config.yaml
tie_embeddings: true
init: "uniform"
doc_mask: false
MLP neurons of a small language model. Each row is named by its layer, matrix (up: input weights) and neuron, and shows model dimensions 96-191. Each number is 128 + 32 x the weight over its row's rms, rounded and kept within 0 to 255.
After each neuron's rows, "fires on" lists the tokens most often at its 100 highest values on Wikipedia text that the model never trained on.

L2.up781 [121  79 126 168 132 114  99 151 124 116 131 133 133 176 137 111 166 100 154 121 191 131  65  90 149 163  77 127 127 130 177 131 116 114  72  89 128 123 133 143 113 172 168 139 159 122 109 135 142 178 108 162 169 123 119 153  70 112 166 104  98 144 129  62 113 116 119 137 134  79  99 141 163 195 112 119 112  89 142 153 137 155  74 114 142 127 127 169  88 144 129 122 141 117 119 169]
fires on: "ol", "e", " Re", " re"

L2.up1177 [136 113 174 154 135  99 186 129 152 110 133  93  84 130 196 120 148 179 184  75 133 113  84 119 127 170 154 107  98 116 135 139 151 110 150  71  95 154 102 112  92 129 155 158 192 132 118 222 139 149  75 138  83 125 146 128  71 183 130 165 150 139 130 108 109 151 147 116 124  84 125 107 104 139 101 143 136 148 130 105 146 102  81 100 120 147 163 137 120 132 142 136 186 120 148 120]
fires on: ".", ").", "\"."

L2.up986 [121  96 116 124 160 145 159 109  93 116 154 120  82  74 158 144 145 132 188  60 119 163 100 120 163 112  80 178  89 117  76 126 135  91 164 144  98 135 127 112 143 125 164 106 142 136 173 144  83 180 103 118  89 147 131 179  74 137  97 181  99 139 159 123  59 162  90  87 117 161 167 136 100  91 101 151 136 169 100 132 110 118  87 119  94 143 155 123 118 125 159 152 125 141 119 115]
fires on: ".", " '", " \"", ".\"", "—"

L2.up278 [121 128 165 142 141 114 130 127  92 140 164 100 114 140 148  90 169 107 109 105 144 125 115 100 150 159 105 124 142 121 148 121 111 133 125 103 120 225 101 164  81 149  87 123  81 102 108 118 121 130  72 117  93  83 146  52  90  91 135 126 188  62 156  89 134 162 184 131 157 136  93  81 127 168 135 144 105 115 148 101 152 146 131 146 139 100 170 124  98 162 137  75 177  87 112 169]
fires on: " (", "-", ";", ":", "^{", " •"

L6.up1365 [132  87 100 165 119 150  96 147 129 117 217 127 124  63 127  71 139 119 119 132 134 202 118 168 185 117  60 116 152 122 139 123 127 126  89  93 130 106  83 158  72  69 146  94 156  87 139 137 117 119 150 173  78 205 114  90  89 143  97 181  85  79  99 123 116 103 108 178 191  96 141 120 123 136 139 222  72 169 104  80 108 136 177 134 173  85 137  99 149 110 142 148 145 164 185  87]
fires on: " de", "0", " Auto", " y"

L7.up631 [104 169 140 172 161 125  98  59 107  99 153 111 182  83 113 119 158 168 124 148 100 160 148  33 212 145  90 167 170 132 122 107 128 141 190 123 157 140 162 153 181 128 102 134 120 106  98 179 143  84 139 131 104 128 133 117 152 101 147 188 107 156 110  49 192 119 144 125 100 120  57 139 158 149 139 209 120  93  83  94 147 150 115 168 122  74 193 139 182 193 160  99 139 115  87 142]
fires on: "%", " £", " −", " $", " to", " Vol"

L4.up1348 [135 158 130 130 110 185  89 172  82 139 144 141 163 161 141 111 123 133 137  96 161 202 142 175 119 110 130 160 152 126 124 135 112  91 154 114 104 165 128 167 199 112 115 178 119 153 142 141 145 107 170 119  84 106 132 134 155 134  16  91  44 147 117  63  54 138 134 144 105 143 144 142 135 172 114 150 209 141 148 165 100 146 166  97 166  81 176 114  98 117 107 136 109  65 135  89]
fires on: " and", " m", " to", " Mar"

L2.up341 [116 125 138 123 124 163 119 129 149 106 110 135 110 115 125 174 108 183 170 121 136 128 104 156 190 106 103 101 110 129  64 117 137 122  77  92 100 100 129 136 131 110 158 174 189 178 139 168 113 163 133 108 175 117 114 110 125 154 183 120 137 168  92 105  82 143 143 146 144 118 129  99 112 135 135 140 107  86 131 140 100 151 145  86  99 160 117 186 163 142 185 191 168  91 133 122]
fires on: " to", "),", " In", " To", " Ke", ","

L2.up1070 [ 99 146 101 150 138 127 135 106  99 121 139  79 104 189 125  72  91 141 105 104 178  99 108  96  97 150 116 199 151 132 138  98  77 131  99  93 109 137 197 105 153 143  87 138  86  77 100 111 140 130 100 148 146 163  89 132 202 155  93 105 149 109 154 142 144 159 145 154 142  53 144 150  69 140 158 178 132 118 107  96 151 192 106 105 158 121 114 153 110 112 124 116 159 158 101 190]
fires on: " of", ":", " John", " William", " Thomas"

L7.up338 [106 109  77 133  92  98 115 187 155  96 164 135 156 100 133 175 119 159 156 133 157 193  93 161 121  99 143 104 136  87 150 165 111 135 175 135 109 105  54 157 124  65 105  80 110 140 132 167 103  80  87 149 123 103 139 114 130 163 119 105 111 119 163 169 153 115 150 166 124 144 117 131 159 126 193 109 111 164 129  63 124 130 113 106 117 124 150 124 133 151 114 107 121 133 118 147]
fires on: ".", "2", "1", " National", "ep", " World"

L2.up820 [125 101 122 105  82  85 128  92 150 131 129 130 162 102  83 123 115 165 155  93 170  75  97 121 116  52  96 120  91 172 119 110  93 132 114 112 104 106 146 155 162 160 133  87 135 108 124 157  77 157  97 104 106 105 155 106 147 107 135 165 169  41 117 105 131 153 178 164 158 109 107 129 141 153 190 175 108 114 121  80  92 143 122 108 147 130  97 103 182 127 134 154 138  77  91 177]
fires on: " in", ":", " to", " currently"

L6.up902 [ 93 143  93 162  96  52 172 182 129 195 128 165 159 148 125 115 119 148  98  97 139 171  75  82  89 118  69 100 165 137 125 117 156 140 102 122 162 139 143 121 157  88 157 122 151 137 133 176 108 108 107 152 124 131 115  82 131 161 114 114 116 107  97 165 120 149 164 117 176 111  24 122 186 105 149 151 146 117 127 115  74 143  74 140 121 199 110 158  95 133 157 133 145 135  95  93]
fires on: " of", " since", " at", " late", " which"

L2.up975 [151 148 159 149 171  96 165 156 101 140 169 150 122  90  98  78 145 129 164 145 137  68  97  99 126 112 114  75  85 144 178 150  84 144  48 178  74 124 111 171 100  99  85  74 115  66  87 148 120 134 102 147 119  95 106  77 116 140 118 108 125  83 170  80 134 146 179 140 155 144 128 136 162 123 205 101 115 127 161 139 109 119 142 108 181 137 154 151  86 119 132 141 135 144 130 143]
fires on: "\n\n", " in", " (", " binding", "-"

L2.up599 [123 124 171 121 136  82  81 137  90 138  94 120 121 155  83 143 103 144  98 144 116 146  82 162 128 137 128 140 149 102 132 136 141  80  83  76  72 122 105 146 133 127 141 144 146 144 141 119 134 167 147 187 143 129 151 154 157 143  90 140 152  66 111  79  95 140 173 163 164 114 131 107  75 162 127 128 135  92 107 166 100 140 141  99 107 156  87 118 163 104 204 116 183 128 125 111]
fires on: ","

L7.up935 [120 133 133 183 146 123 144 127 124  98 145  95 177  90 189 124  96 132 176 159 161 142 113 139 103 158 123  99 105 130 113 130 155  87 116 100  85 162 136 126  73 107 138 156 116  49 108 186 170 144 133  22 121  97 139 127 109 171 152 132  85 164  78 185 115 130 139 171  85  93 106 139 124  91 103 131 123 174 107  94  86  90 129 165 134 195 106 239 114 150 134  67 139 129  75 150]
fires on: ".", "1", "2"

L7.up72 [111 156 132 144 131  76 123 129 208 106 161 157  93 129  91 164 156  80 103 135 206 144 179 110 150 185 116  61 114 114  87 135 182 156 113 117  93 141 110 105 144 117 136 169  97 177 129 169 169  91 139  97 131 145 137 150 123  86 170  92  83 170 197 104  90 147 150 175 129 152 102 134 159  96 133 136 147 150 105 172 108  95 120 132 127 128 101 127 129 140 146  84 143 108  59 152]
fires on: " |", " on", " name", "ar", " a"

L7.up49 [ 86 194 162 195  93 124 100  98 102 127 130 145 137 182 140 119 104 128  93 143 117 143 120 168 150 129  75 157 105 132  82  75  90  74 141  96 128 114 112 132 127 138 106 116 131  63 142 156 143  91  80 221 124 179 122 140 140 125 145 148 103  81 131 132 123 128 158 176 188 108 105  63 137  91  98 180 123 174 126 134 158 137 130 156 168 134 109 162 149 178  66 176 127 181  81 162]
fires on: " under", "0", " Under"

L6.up1302 [ 93 189 174 116 150 132 127 206 148 115  85 125 136 167 139 144 103  94  98 106 176 158 109 133 190 191  95 126 137 120 105 114  87 160 123 166 106 192 202 119 128 152 157 139 149 147 134 134 100  91  76  71 118 131  68 160 103 165 101 128  94 127 146 108 139 122 109 131 186 189 119 120 155 102 165  77 124 138 174 124  98  81  62 188  94 130 107 106  81 110 101  86 165  79 114 157]
fires on: "'", "'s", ":", " starting"

L6.up1359 [133 112 105 166 152  51 156 118 131 143 139 149 166  71 142 121 181 122 144 186 148 132 119 116 146  79 178  82 129 128 142 112 131  84 107 141 167 119 116 141 178  91 137  65 165 144 107 139 100 153  84  88  95 164  65 208 181 154 111 100 137 117 135  73  47 120  93 159  85 121 180  98 170 156 142  78 169 171  99  94  95 128 170 200  60 166  86 150 101 111 138 119 102 153  99 170]
fires on: ".", ":", " of"

L2.up1276 [109 188 170 149  81 117 146 158  94 125 123 116 127 123 108 150 115 109 133 174 136  96 190  94 149 195 150 163 145 112 135 105 138 118 112  60 148 111  94  67 149  76 128 110 168 202 185 121  97 158 141 111  97 148 137 140 120 149 194 127  83 114 122 113 111 143 160 126  83  89 107 116 127 134 143 114 137  38 120 148 124 128 168  88  82 105 120 174 117 143 150 166 174 104  91 142]
fires on: "\"", "-", ",", " even", " just", " still"

L2.up969 [115 109 149 122 142 127 125 165  74  61  96 111  38 142 159 144 182 124 140  47 180 134  80  86 207  83 113 150 130 155 129 129 113  80 163  80 137 124 132  41 146 137 131 168  98  81 118 149  75 104 171 203 118 144 181  82 114 153 121 123  79 142 126 159 148 135  89 109 117  90 122 175 109 131 123 151 106 113  94 170 110 133 121 130 166 125 118 134  83 149 151 147 161 132 120 117]
fires on: " by", " are", " to", " body", " were", " family"

L7.up1313 [119 116 151  56 122 117 119 186  90 132  87 159 129 129 175 108 127 131 136 118 159 191  79 149 166 184 181 125  97 100 149 121 123 160 143 137 112 122  93 197 115 119 108 191 125 129 151 101 171 179 126 111 138 113 136 171 104  95  91 158 109 156 155 138 139 138 132 170 104 116 106 122 145  56 111 106  90 117 131 137 116 149 104  82 124 205 146  99 113 131 172 150 108 175 132  44]
fires on: " as", " name", " June", " an", "'s"

L2.up1458 [107 173 139 225 160 175 103  81 149 137  94 138 133 162 162 152 114  84 123 126 112 106 147 165 124 149 153 170 141 109  92 146 153 145 115  82 128  83 115  90 109 123 104  69 149  54 170 112 109 176 173 123 139 123 124 144 154 162 156 178 103 141  93  85  95 141 145 109 112 108 142 116 125 209 161 153 189 103 164 155 147 182 108 132 124  72 130 136  62 136 171 118 125 106 136 120]
fires on: ";", " the", "-", ",", "\n\n", " The"

L7.up913 [112 130 156 117  88  77 154 159 107  94 112 114 107 190 142 125 165 156 153 178 153  87  98 165  96 135 125 131 120 143 140 114 114 192 117 153 180  56  90 180 104 124  96 139 105 111 108 126 105 141 113  91 129  95 138 123 114 144 126 117  71 143 134  71 152 134 147 128 128 115  85 136 148  66  98  90 107 125 141 114 150 163 129  97 110   0 130  69 134 161  96  98 143 125 110 103]
fires on: "1", " not", "4", " that", " which"

L2.up818 [161 128 153 173 113 104 148 137 155 124 102 113  95 152 173  89  97 140 111 154 159 111 143 157 114 160 104  62 188 131 174  61 122  75 174  87 134 128 143  76 103 176  93 164  92 119 170 132 152 161 131 150 153 118 137 135 148 123 116 114  82 135 106  67  89 153 142  99 157  64  85 151  85 108 112 166 112  85 120 194 113 170  76 142 159 126 111 130  57 149 137  87 123 126  82  39]
fires on: " footballer", " manager", " director", " actor", " coach"

L2.up1501 [147 107  96 100 189 141 151  50 171 104  95 171 183 122 100  99  92 140 141 132 139 166 109 179 124 131 146 111 155 138 224 164 165 133 177 128 128 199 133  54  98 135 138 181 185 104 140 121  52 158 147 136 107 169 132  61 112 112 124 139 113 146 145  89  87 141 131  75 148 124  98 113 155  93  87 102 128 122 128 137  58  91  89 157  80 153 138 102 125 102 150 186 184 121 130 146]
fires on: "]", "i", " also", " m", ")"

L2.up821 [ 50 125 136 114 122 107 129  59 136 102 132  93 103 163 122 157  89 126 182  95 110 110  73 142  94 115 108 155  83 133 119 127 113  85  88 106 143 159 145 104 107  57 122 162 106 142 157 137  94 111 129  96 139 158 135  98 175 103 101  86 163 152 115 168 136 158 167 147 109  92 134 135 174 126 119  92 195 137  83 197 138 119 154 187  21 118  92  92 135 114 123 161 150 135 123 128]
fires on: ")", " in", "),", " and", ";", " which"

L7.up899 [124 136 181  63 148 157  95 147 142 117 157 150 149 135 221 109  96 103 106  75 170 132 126 156 165  91 111 135 130 111 161 139 135 165 159  81 102 138 114  98 100 172 136  97 133 133 116 159 138 118  58  97 126 145  95 141 105 195 173 118 103 121 105 115 113 137 149 119 191 124 115 122 154  29  42  78 170 153 126  88 151 146 124  61 115 116 164 137 146 142 104 126  76 182 138 120]
fires on: " an", " on", " building", " June", "\""

L2.up132 [149  94 144 165 147 129 145 108  78  89 129 155 133 125 145 123  91  91 136  71 164 116 142 119 144 124 145 125 145  91 113 101 103 124 127 128 128 204 116  98 145 153 156 148 198 154 123 146  92  88 150 169 132 126 115 122 107 123 121  96 124 140 168 129 138 143 101 128 175 156 171 117 107 131  90 120  99 148 108 161 131 125 108 134 104  77 163 146  98 155 131 124 188 150 125 147]
fires on: ")", ";", " mi"

L2.up836 [159 127 145 133 131 114 132 115 158 138 183 109 138 101 206 144  99 157 235 159 100 138  66 150  87 149 166  70 125 117 110 146 117 118  95  87 157 159  84 142  79 102 155  78 128 161 140 163 100 141 158 137 177 110  91  96 110 146 131  63 114 131 167  68 109 164 181 173 100 105 116 130 108 131 126 142 156 148 136 152 112 150 129 139  88 101 160 107 110 104  89 150 111  42  86 160]
fires on: " the", " m", " @", "m"

L2.up1188 [162  96 105 141 123  58 125 119  99  88 120 187 160 119 114 146  94 165 112  88 157 123 150 113 127 183 131 135 151 157 187  56 171 135 136  87 101 163 145 120 171  72 133 131 158 137 102 167  88 182 109 127  72 166  68  67 144 116 134 105 177  98  53 109 163 114 186 140 137  95 117 158 143 160 117 109 123 148 184 131  46 104 126 160 145 111 114  73 136 107  93 127 174 117 155  95]
fires on: "i", " m", " Pi", " activity", " tournaments"

L2.up507 [ 88  66 129 161 124 160 198 140  92 105 136 132  71 114  81 138 128 133 135 119 205 142  57  82  79  60 110 142 149 118 136 134 121 129 165  64  60  88  87 151 108 121 109 159 142 139  90 146 133 109  58 167  68  86 151 106 121 137 114 135 107 132 113 105 121 129 146 124 104 125 144 157 154 103 143 135 115 159 151 117 109 124 101 154 126 167 105 132 104 156 194 122 135 113 129  92]
fires on: " by", " to", ",", " on", ".\n\n"

L2.up1018 [120  97  80 123 102 122 187 122 130 160 141  92  47 111 159  85 108 120 137 129 222 104 113 115 169 108 127  98 111 135 127  62 106 103  99 140 127 158 152 141 118  24  95 123  68 128 117 173 162 100  79 167 174  87  67  83 145 120  92 149 124 115 173 155 119 146 141 130 157  78 131 175 132 165 138 158 135  95 109 174 139 130  84 184 199 144  95 139  70 148 118 155 134  73 131 197]
fires on: " at", " of", "-", ":", " from"

L4.up371 [157 175  65 138 164 163 131 104 117 132 192 149 139 130 147 136 124 111 119 109  92  83 177  89 169 141 132 123 123  89 125 132 133 159  84 143 153 126 122 129 118 188 115 154 128  95 140 118  63 134 126 122 141 184 177 165 114 162 130 118 189 120 111 144 112 111 123 107 127 117 183 133 151 123 158 150  81 117 171 123 113 128 113 114  77  96 166 119  83 126 154  89 106 202 152 101]
fires on: " of", "re", "n", "p", " A"

L2.up225 [110 160 121 133 147 153 123  56  92 119  87  94 140 130  89 139  92 111 133 124 167 140 100 138 124  90 136 136 147 114  76 150 150  92 143 103 114 198 167 141 144 105 158 177 162 141 142  98 108 132 179 141 122 159 162 151 127 146 131 144 163 107 135 145 125 169 111 112 191 132 118 128 144 157 119 117 185 112 108 119 120  93 126 111 118 139 124 162 126  97 137 146 130 146 158  94]
fires on: ":", ";", ")", "OM", ","

L2.up1110 [134 100 169 113 119 122 119 109 161  85  86 133 140 130 125 122  38 141 180 103 163 108  85 134 178 106 125 133  88 134  95 109 133  88 133  86 125 168 132 113 153 107 112 114 170 167 147 142  91 148 178  98 153 140 113 103 145 138 123 103 154 129  97 127 121 105 164  93 192 101 115 172 154 109 132 113  80 108 105 114  88 124 136 103  60 114 110  94 162 122 168 174 198 124  71 105]
fires on: ")", "),"

L7.up1495 [120 116 145  78  99 134 148  50 123 123 129 112 154 174 131 131 111 120 111 154 159  72 139 143 142 144 181  73 129 145 119 114 119  97  65 129 114 107 160 102  80 141  49 166  95  74 161 175 154 185 148 145 116 211 119 112 168 112 136  84 165 143  63 124 171 137 120 151 184 172 148 149  69 125 137 136  89 162 108 122 145 136 116  84 115 149 124 175 123 133 126 171 142 151  80  63]
fires on: " a", "a", "\n", "6", " City"

L2.up290 [163 125 143 129 135 109 139 161 167  69 138 115 120 157 191  89  57 130 191 174 115  90 124 124 129 157 129  82  45 163 133  89 108 116 148 190  82 107 112 129 140  76 109  96 202 117 106 146 117 105 177 140  96 132 114 105  61  89  66 141 142  93 118 122  65 131 202 153 171  94 141 139 197 137 117 130 147 156 136 154 109 138 126 116  81  92 139 108 125 105 166 137 137  72 126 206]
fires on: "m", " m", "n", " of", " show", "if"

L2.up1037 [163 132  80 194 108 118 140 120 154  53  90 110 163 122 128 176 141 176 131 149 188 122 216 126 163 155  69 145  98 172  98 129  97 127 158 113 145 136 177 119 118 146 121  95 197 141 114 139 102 178 102 112 104 138  72 133 113 157 149 100 177 142  60 146 155 134 197 114 156  98 177 140 168 127 144 120 150 126 168 132 116  89  72 139 171 143 129 130 128 106 172 191 119 110 129 155]
fires on: "T", "On", " on", " T", " On", "to"

L6.up268 [131 177 192 148 123  73 136 108  79 158 165  94 180 125 146 105 165 132 134 107  96 117 180 225 167 149  86 170 103 140 131 141 138 103 116  75 111 202 127 129 108 158 126 144 166 113 120 171  95 181 190 116 144 167 124 168 127  95  81 167 137 161  97 109  82 118  58 120 126 157 196 126 161  93  82 156 161 114 164 142  77 111 151  96  94 142 133  52 112 122  80 104 145 159 158 106]
fires on: " and", " h", " to", " S", " or"

L7.up287 [134 101 134  99 131  90 176 145 172 162 168 136 174  87 173  95 148 111 128 105 121 128 105  84 129  91  82 133  87 175  71 145 176 158  96  99 164  65 138 128 155 105 163  82 119 118 120 124 141 187 134 132 107 143 161  81 197 102  91 154  94 100  64  20 135 135 116 131 158  81 119 122 156  67 207 129 145 114 150 137  72 171 110 176  93  88 205 113 173 145 101 123 183 160 122 138]
fires on: " $", " +", " £", " was", "^{", " −"

L2.up767 [ 88 134 179 133  99 114 182 165  88 154 110 132 118 110 184 135 152 141 189 171 149 136 138 120  82 124 158 101  52 158 166 124 104 104 131 108  86 191 144  84 121 117 123  91 188 116  92 125 118 152 217 132 137 101 110 108  94 120 118 184  94 156 108 143  95 115 147 118 155 159 187 141 135 112 152 124 136 114 116 158  86 108 102  93 164 124 112  84 141 167  98 167 152 114  62 134]
fires on: " =", "k", " is", " point", "ink", "ik"

L2.up1076 [133 139 141 118 152 118 138 110  83 113 168 144 196 126 143 113  64 140 135  79 110 122 127 112 105 207 148  84  88 164 118  51 145 153 154 168 139 144 159  58 151 140 100 132 137 120 121 100  77 142 107 132 144  64 122 134  95 187 146  92 179 127 100 142 141 135 140 125 179 146  99 181 101 183 103 171 165 152 152  72  60 183  79 201 151 156 136 120 165 156 155 104 192 143 175 127]
fires on: " p", " g", " Pi", " l", " mi", " m"

L2.up1477 [111 161 201 114 129 158  99 148  82  91 132  97 143 119 128 154 119 128 142  79 130 136  92 104 166 122  74 123 145  81 103 143 137  91  90 174  57 126 169  97 116 123 136 185 194  89 172 103 122 209 139 177 185 153 159 156  83 110 110 164 156 138 106 103 139 160 125 139 107 135 125 169 147 128  76 154 146 103 112 125  93  90 108 109 116 151  73 168 167 129 188 161 114 115 138  97]
fires on: ",", "),", " ("

L2.up530 [108 157 131 115 121 159  82 112 103  64  94 111 140 140  80 160  71  84 104 132 154 139 102 177 136 150  90 155 107 142 138 120 180  94 113 124  53 176 155 119 129 136 122 131 124 130 190 118  99 129 183 177 182 119 173 175 144 123 112 113 122  83 128  95 134 119 104 121 220 159 164 103 121 142 170 112 115  74  74 141 130 115 138 116 137 157  85 130 178 117 195 179 160 101 152 163]
fires on: ","

L2.up1291 [156 152 102 138 121 144 192 139 162 132 129 109 130 122 101 101  60 125 172 156 122 167  98 153 148  67 154 139 106 130 135 147  87 128 159  84  94 148 114 149  96 114 127 153 140 164 192 187 120 137 117 160 112 119 137 128 138 131 153 180 105 131 109 124 132 136 124 138 153 135 126 110 155 166 144 155 133 124  89 130 112 106  93 103  78 189 130 113 111 133 110 126 105  95 148  96]
fires on: ".\n\n", "==\n", " ==\n", "\n\n", "===\n"

L2.up1397 [118  91 104 192 193 143 157  60 114  96 121 133 111 130 129 126 178 101 182 124  92 124 115 180 130 188 141 164 137 148 201  78 127  56 112 143  77 127 140  79 133 106 104 146 145  78 134  83  99 102 184 178 169 159 145 134 163 105 132  74 114  91  66 119  79 139 143 115 156 143 133  85 145 160 170 185 142 160 157 122  98 113 144 122 118 115 130 118 127 135 123 128 130 141 186 190]
fires on: " had", " made", " make", "ph", " making"

L7.up851 [127  98 149  79 155 117 142 134 159 160 139 142 107 131  69 101 111 115 106 129 121 114 134 143 134  69 136  86 143 134  74 101 161 143  84 137  90  89 116  54 151 112  96 101 141 126 136 100 139  86 103 138 107  99 181  90  88 148 108  79 122 157 177 107 150 125 118 125 150 112 118 125 135 128 198 255  77 129 105  93 134 138  73  97 149 114  91 164 159 124 142  72 138  67 137 175]
fires on: " to", " of", " not", " in", " at"

L7.up1494 [125 220 107  86 139 121 102 123 116 208 132 123  55 205 153 101  93 111 166 136 198 155 122  80  83 190 132 126 126 129 146  72 118 131 114 116  72 113  71 111  91 125 142 132  66 110 158  47 219 103 161 150  92  98 189 136  61  82 146 102  84 121 182 126 155 128  59 190 157 125 136 138 148  89 137 142 153 153 141 160 100  89 114 124 140  84  84 135  86 118 140  89 150 112  98 114]
fires on: " |", "ar", " name", "ur", " |\n", "2"

L2.up423 [130 153  92 116 154 101 122 148  84  47 143 127 127 143 147 124  78  98  88 154 130  72 194 154 163 120 147  70 108 120 103  95 130  72 124 122 110 135 123 112 117 139 113 133 197 115 129 195  90 188 120 140 110 172 123  91 133 120 117  87 132  73 130 127 123 143 110 143 221 133 117  93 155 192 126  95  99 130 164 135 139 125 163 132 139  70 114 144 132 160 139 157 204  92 143 116]
fires on: " war", " life", " Arts", " events", " m", ";"

L7.up65 [ 97 148 145 111 159 140  84 110 126  98 122  95 172 181  78 149 135 138 163 155 161 151 166  54 184 161 162  74 119 131 146 102 164 126 136  82 103 166 123 208  93 133 223 153 154 125  67 125  94 133 135 103 163 156  81  97  82  91 152 103 175 151 114 128 150 134 125 116 119 170 104 123 108 190 137 101 130 127 133 145 151 134  89 115  78 143  64 139 127 160 163 155 142 100 176 132]
fires on: " a", " that", " this", "it", "il"

L6.up1102 [121 136 169 109 151  62 153 154 154  86 152 104  92 170  72  79 112 122 169 163 174 149  98  73 167  96 113 139 157 170 151 121 100 109 192 122 181 134 135 142  75 158 103  97 120 131  95 108 114  93 165 132 196 124 139 166 159 156 147 175  71 120 110 182 111 115 116 127 136 115 144 138 149 114 106 179  88 116 185 106 142 128 109 175 132 100 131  63 144 152  72 143 119 140 124 132]
fires on: "0", "1", " ", "2", "4", " •"

L7.up646 [174 139 158 182 167 123 114 115  68 158  99 143  95  99 150 142  64  88 149 121 155  77 105 161  71 102 133 154  74 108  68 143 128 107 104 150  99 160 154 218 106 114 164 112  93  85 115 153 187  88 131 153  94  80 110  80 132 123 106 123 203 100  59 116  98 111 176 134 123 130 114 128  91 131 104 133 165 147  90 109 130 148  98 183 119 169 108 152  85 133 125 142  61 142 142 118]
fires on: ".", " Kinn", "1", "aur", "enn", "ann"

L7.up490 [ 70 134  93  91 132  47 130 205 148  92 194 171 168 159 139 151 123 105 104 124 215 133 183 116 161 135 131  85 170 107 149 127 113 168 100 110 164  52  42 171 179 115 111 151 114 152 134 100 112 154 133 152 118 129 134  71 130 138 143 147  62 129  90 175 140 131 131 217  94 107  54 111 112  60 154  98 150 111 137 155 154 175 149 122 115 130 145 137 103 139 106  81 178 166  53 162]
fires on: "1", "2", "ur", "0", "ar", "al"

L7.up213 [121  65 157 110 124 127 111 152 103 149 115 175 144  74 120 120 147 171 165 141 132 254 108 171  88  98 133 115 146 158 114 132 102 124 161 109 142  95 118 120  91 120 134 122 157 202 132 127 129 149 191 134 104 143  65 102  66 169 161 119 126  90 127 134 126 112 128  75  98 144 140 139 137  53 147 103 113 140 143  96 125 156  98 141 140 154 117 171 125 100 140 114  93 164  87 128]
fires on: " a", "\"", "[", " any", " all", " All"

L4.up652 [119 123  92 163 146 138 120 137 142 123 150 120 158  95 134 169 119 196 127 169 169 131 112 111 115 127 182 145  81 145 126 196  95 117 128 152 184 104 115 180 115  81 112 112 184 158 128 123 121 161 116 116 158 173 108 101 106 113 124 171 151 147 173  78  78 126 167 100 101 115 156  97 125 104 103  64 119 131 134 180  88 132 135 197 131  90 138 133 143 104 162 143 166 109 110  98]
fires on: " most", " /", ":", "-c", "C"

L2.up682 [116 123 104 138 156 106 146 120 125 118 107 135 136 158  94  99  40  97 140 165 101 145  85 118 100 154 149 128 161 136 155 151 103 113 185 148 104 124 137 127  94  35 152 120  39 149 126 103 165 108 121 144 146 109 147 153 133 149  46 104 132  48 112 131 173 147 155 123 195 173 168 117 141 112 104 165 123 127 142  91  83  90  66  85 120 207 133 154 128 113 118 110 144 159  95 107]
fires on: " film", "==\n", "\n\n", "ath", " ==\n"

L2.up1505 [ 91 129 144 131 116 136 129 149 135  80 129 122 112 140 100 140 145 119 169  55 100 108 119 157 143 115 145  86 114 115  97  88 175  96 127 137 101 134 138 117 149 111 155 145 177 131 140 218 126  96 140 130 113 103 135 147 115 119 117 127 176 110 163 102 122 146 114 132 125 163 138 137 150 115 104 135 144 124  97 155  91 130  91 113  83  91 153  69 142 125 200 132 171 100 105 125]
fires on: ",", ".", ".\"", "\",", "\"."

L2.up1092 [126 111 127 134 107 109 174  89 131 123  68 136 158 168 139 128 149 139 177 139 161 102 161  73 127 110  72 141  78 167 141 101 121  86 148 131  77 112 178 134 142  55 132 152 155 153 112 127 124 114 152 124 166 113  95 123 113 117 172 117  91 102 164 111 182 117 172 125 183  77 182  97 200 149 164 133  74 131 158 140 139  86  78  61 186 127 139 135  73 137 127 155 142 139  96 138]
fires on: " on", "T", " Auto", "P"